config = dict(
    activation='relu',
    norm_place='pre',
    init_std_qkv=0.0235,
)
MLP neurons of a small language model. Each row is named by its layer, matrix (up: input weights) and neuron, and shows model dimensions 256-511. Each number is 500 + 25 x the weight over its row's rms, rounded and kept within 0 to 999. Numbers have three digits each.
After each neuron's rows, "fires on" lists the tokens most often at its 100 highest values on Wikipedia text that the model never trained on.

L2.up1666:478488509459521466549560458517495507515514518484497459492498490566515445491483511487506495516522495490547480503488513492503486505531507499458475496492496510502472518530495466508465510511521524469474521494462454488519502495463471494498519465482484526472523480488517497502514465479538497478451457509511508507504477485448499477511503492497545555483556470488493492494458477469482476496485482536472470456528502482498489496531491502492479479499495487529511495481490561523500508495511503505552461480497514520508497483467500500505498472521491513476489504494527490511498503513475541515514482489473492554463490498454508466512518514501529477504540499519510486503518474536546481491489531465518503500468447508527484531487485522492525463444544519534544575498471490522501504476473474
fires on: " known", "er", "ur", "ol", " most"

L2.up473:509541476499518487483525493514501496454455501491494501528480505509510531443484480540488493519465447492490522470527507502476483465487499450481516535498511474525486530484485526460487501482489510489467486517496505470493501568486497495495474480464524536496497507461517502470493495505475514524538491472535500477570472537464474499487484495491512492482484512550467500516501496495481505537454522525549481499510496468511512503492528503491521480473473517477523517459480498547514522453440452537501495529475493474511521492445472503460501487465508499528538483485548510483521484470504504516522487531504472492458537510470500509478464514524490515506513477520519549492488482515481523540488486515472485525491505515498498479562488519535546509509516469472503514500494476481471525430481542
fires on: "u", "us", " or", "as", "in"

L2.up270:501484498513512511526520497527456475458527494484448512473513509415500525488492490494526494498507501497479467488513481455523495491543498541519547502512476546444469520517469473514523501506489511516472508505496474552495512515511518505481464498494461495455507484480539518483490504467482504501516510483482530514490532513528498517504508522499521536512501498477472479467436510501481493533489469481492516510517497536495485542508512462453510490507479469505489550472458445511514485467495528497528482512491515510550512468499440499519450507462476494533508535483523543520514499498467486476501495505484522535492529486499476491530496482452525503500476505510498509461517510511484481526452473505475534495521509499499457479541476530448498546496539484497486461505491541504456516467508540
fires on: " of", " has", " from", "d", "ation"

L2.up1832:524508473518496511442503531477498476464500470513515484505532516497477523547464477523473524505508459533504470482481473476493462498499485490521514508479474484495467496499482489485527478570531486543483490472491557479467504503523537500520494478510459512535488529489504510500496496478500499471480501529501522508472486478515502496482528489525517514552482475496487509501492475498528507515463469484465541523505486541499529478488460538479531521467533520501485541520457525472474521528453484480473474501522503472523483489502464507525509500526484487513501510493524496547485542513450477504499521519496428487489492508484499524515446538466477456485503460498519465490490523525489516476505500499529489495489501498489502520476522493490495497497501492517479507442503516476521531470524523
fires on: " best", "-s", " based", " \"S", "-S"

L2.up1108:484462486466508480489481475481522501491574504515497515536530528475500524480474476502481509523497498484529448492460532562517515483535482476495504528503494474473470520494471487521488492492515459539482516479463491483515498503517497502520541501470547450461492511475461447550512495491514501458491473531511481521451466490501498501463491504510470476515490518506479511527490444502505501514533473479503544491529495484477504483535495479501495483481496498470466521492515501512510477505521498510511486520487479519489505481486511482518512523537475494484522452510517547507475503490466494471479496530443488507490498522515527497517481475506571518486500511514483507543473480495465475508493500485479517482497476491524527487514528488494489509516520526488485468502541495501521461457527520
fires on: " '", "'", "ou", "um", "i-", ":"

L2.up852:451462499526502512538498471467503531483519431532539486518501502452493500539465529484498502515537483478536493476482490482478507524488504516509508529561444490494493504533485495536487487526515505496490471451488503502456482504493499472478502508447470481488490516479532521525494506475466462478496518525455482529465506515501482484496507529505502487538483503486529466505465530492495520493493512528455518488537533525489475504552536477501525500538487497459517492478538511505510454538458564496492446497494527501527534470533502511500502489505474487524506508472529486533462518475523494484519524503493530497527503533438522538486517515470518491514490497483474538498513448496510489526501510459528517512515512500480510487448525469520529520484474474515497539487490501470489532459504520
fires on: " by", " under", " after", " Democratic", " up"

L2.up1003:529469502523509504533517525531518516521505519490505485504444484502538513473522492472483518461461516483472503537502533528500491524564524472522487485491509488518515547549472532467493516502504535507446497514499529492513537511539427454464504496487463476456477480510520527529507469447471498504558504493499511491527449519437504473547504529475504471540504496484504498488489506486505486487499485492480538496507507511494471503493503509487520502505492493495521525519503516494449530496471509489482532503469500492474521459471478479509522479525469501503547496489506517497527511518514502532519492468525475497501468494484515506534507497480486513503484484499492492481493483533501555527472490485508499530459493527476446496509525565533486435505486521485526512495527519511534471474482490
fires on: ".", "er", " or"

L2.up2033:485504505515506481549503474470521547512478487505521454490527499523469480506535529449506494488509475500507458523491536497465494468506488495521440482486512498486521495468445474515518514513475442486530497509528493528476522517495503447516484503509516489573537483454501480463499508488503576522482492480552531470518491489478475523497482488541487495522547520499445532560489541538474516541500501494499495515487535499539505517477523481465507505504518478478496515516547521497485523511490499516489484500500478552506522510514463512522501541459489489498494485505461524502526470489465510522527478519480473493471522494499413459489496520511491496531550499483524529478520511479512496517501475491452447494503519530478525499514514500507483508515463482465512554499503487532443523496458531
fires on: " of", "us", "as", "uses", "in"

L2.up1292:481521511466499504478500499489459493519497457523500493487507533528550496472484499460534495495513467489508492502515506472546510482507513471495466516511500502497479483518496468471510468517475511482557478531494540507490488503472572533513485495526520507525522515514499514465494510499485466539532518515495488539454448503527489516498525539476478510521481509535512519513498473546536492500504490504506513522517510481514464520450511550518456542474478491446496512477470453544486464490512525439495510541481506513484473477489503443494489468477460481515503461507457528517498538516516532499515515474483490550454512459517479501509515489465498542502548475508500508491518485514521495509477531535517464488506497498492448502463521489492490473499486456491523530495475493523509497433539516
fires on: "C", "T", "R", "S", "M", "c"

L2.up447:498496452533530487495484577473506521505490501508523477522496537483495498511486481495531519509441518546522453533486510503499478494503496513491473494469478516511485491540488498507509471487516462518488489502469514488507513507494538468487529521500501430496504492487522529516554471538456526480483502486495534550466501527519533499469539502533503515554475478529488483519508527502488536523537500480506539511489459545506479500515464480531528510455491483497524503545489524469504456469471549515555492511483526465499514474512511508506474508518503505515523519551504524484479484504472464471460490486508480529499484502502510530502511476536487487518505454512480493492503484529535539510531475515513551530535527466472510469515447530490471488510571515500546501495552474488475491493495510
fires on: " |", " only", "s"

L2.up606:461515465490472499514504509477505527483504471490494555492499510526480482494515479500512508495488524502507465517436498493467483508526455514476512547512504463475503520507488470483496523517492486457528451511496509520520482535496475515514511505481494514467482471547446495487485472456557496512518468511468482487516532473529521531474495513489519471533482468466530455496500482441471498459476543583479502475502545529517496498496482503511487456481472498500513500516484560493496483522467462506479495515510518503483539492519473527527501455525522543505482496518494513507550505502516533483513484517488471483461490497498491487524451519499521487506508490486426502542501498477463521439491487521501498508464448492526500501480499505510461531549488477479513561491473473508526462512520503
fires on: "On", " As", "As", "A", "ast", "G"

L2.up2034:503510492546528479523499524525526479504477519532535535486488495465496499517507491509505502478479493523499516497503457545452508489520508502486467531503506498518488494506435475540505517488516502489501488543484492484493477529495496480506503508505442504499508520537514505525491535500498479519496511503502520483515562497525515484486500483486481542519493485454498533502510454491557509518520515452484491494517471473518546497511492484535498501480478478464486454475456486509476442487492536493536498495483496497522516497476541469505476465507529479455463498449524508423472455495487526539481494486500498514500487552479508540523466447514492459507507504536521480540495490551451537556495494488475533487476521501495505531527491510471485529512542543483483524479500469505541480457512520
fires on: "m", "er", "in", "ton", "w", "s"

L2.up1890:522499502507521531481516530495497471503525519508520453508472476490509480514470491459475463475514474489546494500532517511503519518544548499527525506498512513507514496521480503566562536500492473481528525508507505546513508476502456462523500481516480519477553528517540460541518486478504513524503505506490521507514487505479478523467529539511507481511537488468524500499490490507495487477509496540500496495458505488520528467483506476483456497501489486489472512474488517510532560552540518532543510545523491527495489442538487509497500482552497521500496474502544520498535530544489486503505460471507488491538480465487475480466487528484472543504477483516494483527479475519526466512503515532487489454468467507512494455485430521522504519508493548495492502485545488507498501511503486
fires on: "r", "u", "ar", "v", "rad", "er"

L2.up788:493502500488506519530474473486506518492524496461504548529481520551489502517490476540500487503486507527509498532515500506458469483509524483525462495467484498472499517499489517477516557518501534459482480513504470527520495468484516467474442453515471463475538516475542505496483506476446533499452468495525541514521499501533453520514500514508525549481485522498511507500572481520462488544556508507505529531454493498496521545490512503476511484516503503512501506472516468490512507530472473505452476534530459499502501522547492498482482471508475513484519485442507500481529495472455511529524527450472477468497458492526551467501496489472518488487470480490500545530516499528522496496502526476496513510456507498462444467457479543489510508473546504484508525517506492470495473507484485
fires on: "b", "B", "er", "m", " −"

L2.up844:502452563486527502544483504479480518469545518482485528447521479489487454472527459524460472510508478514524472458493505485461495427500490474516479491501472510509528474483515495496514511497477515503534485488494501499513464533508477500490490495508473501506495516474488474487491507479462481483530474457542505519501458517500498523474533485483503514497495489533505491505520456552511510514480479493514477481496484536482481461531523540499549494521495482489480495513506510503496488500504483502504486465480522493480505520518514501482505476547467512495494525502498446480460472500492499504493488476506551492537523501528507543508523514460522491531507513489481527491586527503443518507488458489565535508495489505490464518523516514472520501504472525472471480480482480539447463514489524
fires on: "u", "et", "e", " District", "."

L2.up1967:492467530530487464516510486482540427497483521496481493488502516520466483468500497508462493500485492506500475480510492493472491521505493496475469546514524504510495502501425463502497465486506518492501484499493521455502480474527486504540489502501463517494474508484476483502490498519528487495489483502471502502490517471491488485501506513499484519498484491510494490512480497526527479509486475509521511469572559510476474498483546515489483501529487509464514476484492486480502534483519571494455459517486443513511443495495519480549492492531511517491501470454462444481518510474540540499489496505562522490525470486494491515528509496460525503495524536472511503520528490507563498525517499518533467525522495466512460504485512487477475467513475501480534533496500458526449542483542464
fires on: "i", "c", "y", "h", "C", "ll"

L2.up1118:507487498479527488518515499513501455486481526531464490502538490415510482505490484494500484506498452475481484464453542510462519533549485533491521519477494518472460493458506490477515480525437509505455520549524463496534527490486476504466547500519507521484490523518526488486510464548480477488494505538538504502530486496513504516478516508481487486505502459442491497520532506503518476494524491518498495487509470530470497470502527501519510486499499532503452497481485490505527498467481479496542480464507505481504503469551483486527494499542478551501535493471524482502492486517515475431524544520475483537515513520527455492522472547481477528526486522526550529500492499472517500509466555492499530494522494475532451517488525462477585531506483478517521519495536477492493523504529505
fires on: " and", " from", "iz", " through", "ul"

L2.up1403:505517541486517517471484482504517546526472489512509559513520495475506485457437473475505488485495525487480458521467498511539478516497525523509557501509531477505515506517489523522516499508519492516502501509452518494511481482477503532492507497514515516540483500502542455477504505495479488429565510520511514556502485514495554518542520476486514486486534498523473489509460542503487512517473514507471550491482468492519511527515481516491489486488471419501491534499522489476548522543491533499552495518522459550505497485562507501483481540455541475489531519498480476533517510499513514484533490477500503499480491462533479500512529500491508502508535488481505530476515534486500526469522512454490503472517564434470526477516501537495537482518513482489519467493489531482492508496471482
fires on: " of", " the", "d", "an", " an", " on"

L2.up487:530474484502477498520514527519490504468500482471535467473508546468482506506527488490487504475444503529442475495457515465496515492535472490470492497505461496559499497511472466494497509514466477489481487475549449529493466492502484501480479488497455478513489538511557507478464527434517506524527503523491531495501504528495511518438514489543519475538479502498514473471509484504529548529508467509475484456510495498505480518470504454475476501498491461489468517500524486556538470489487543509504477464522496504485446461510501447463484525475468515499507479500493460482486514514529494480500498504499528518449505526486528504494529513483522463486506464518512492477503580548505512554509520468494506522491503497493478540510518501537528502465470492489536535497461532505501481506547562
fires on: " of", " %", " control", "uk", "et", "u"

L2.up1753:472499522500486489468538497506509538515491485541481495519488487476488515450504524513503536510525492472476532511523480509499486524518466507506492495494493519499491527491472568488511564520524466498472520492527472516438487489518515423504459480524572503496497546517565510463539532490477514478506478514505476538526503532491527499540506504499546527515489503505524505502482501487492516512475516488491480489521508520492522495475511473473488462559544481484479526448471472481448505517506521486557472494517518488465493457470484482482498467511510498481533492482474493491504536517531513523501512507491487497506494492459508461496488487518497488508489515516494526492540473501463513525502499522470504481525485510506501517522484504487496494476552490483546557508490478484495455492465514
fires on: " or", " and", ",", "erm", "s,"

L2.up1272:528487532539510515452491499496530507532507512467470517508523473556511499483513521545492468490522515509531538478509496514480460508494491530511521528469467465520461483509476507487516523436491482494488525491527509549480492501503539532491493528455493504508491508453515472497536462504482489518494493506503501496450508503554493481469469528510518520494485503484501499533521495486513498532504530523490522505511510478474516446468530497527483496471506506497475502500489472504504507488540494501529455489505509493522533467529513527476506541482514510506504441481546525453555459505500514496472541483469474540514477498474511538509456488559492528510525520444495512508497465520482479447520524514498502510493512486501500515509535507469502504493496558518446488514486474517545504491508477
fires on: " D", " '", " Th", " L", " N", " O"

L2.up1591:537494536532499516552551504487510537542525492555532505465489491521543520489529470488500523479536473506490491507485466450442523566493467506497487508454498467511483503525485483491492520505522495480492532529495497423484525541534485489533465503545520507515512461475510540491515532497517540541501542447540520492500465486481464528480473476506451479456479518465428506453488479507519479550480509501494504498476451492515511457559519487509526466476510522486507492548530507473491504532482488514510502483522528480486479502488508528485530482487467429467547481457509449507436509507493566508512507470509468524526513474493531499488504503528491551520516517456529568479485511464498454472511474523513481518537522501486483522490497551486490479499462514520504466526459496519521551502505484
fires on: " sp", " Sp", " prime", " Mos", " ft", "-"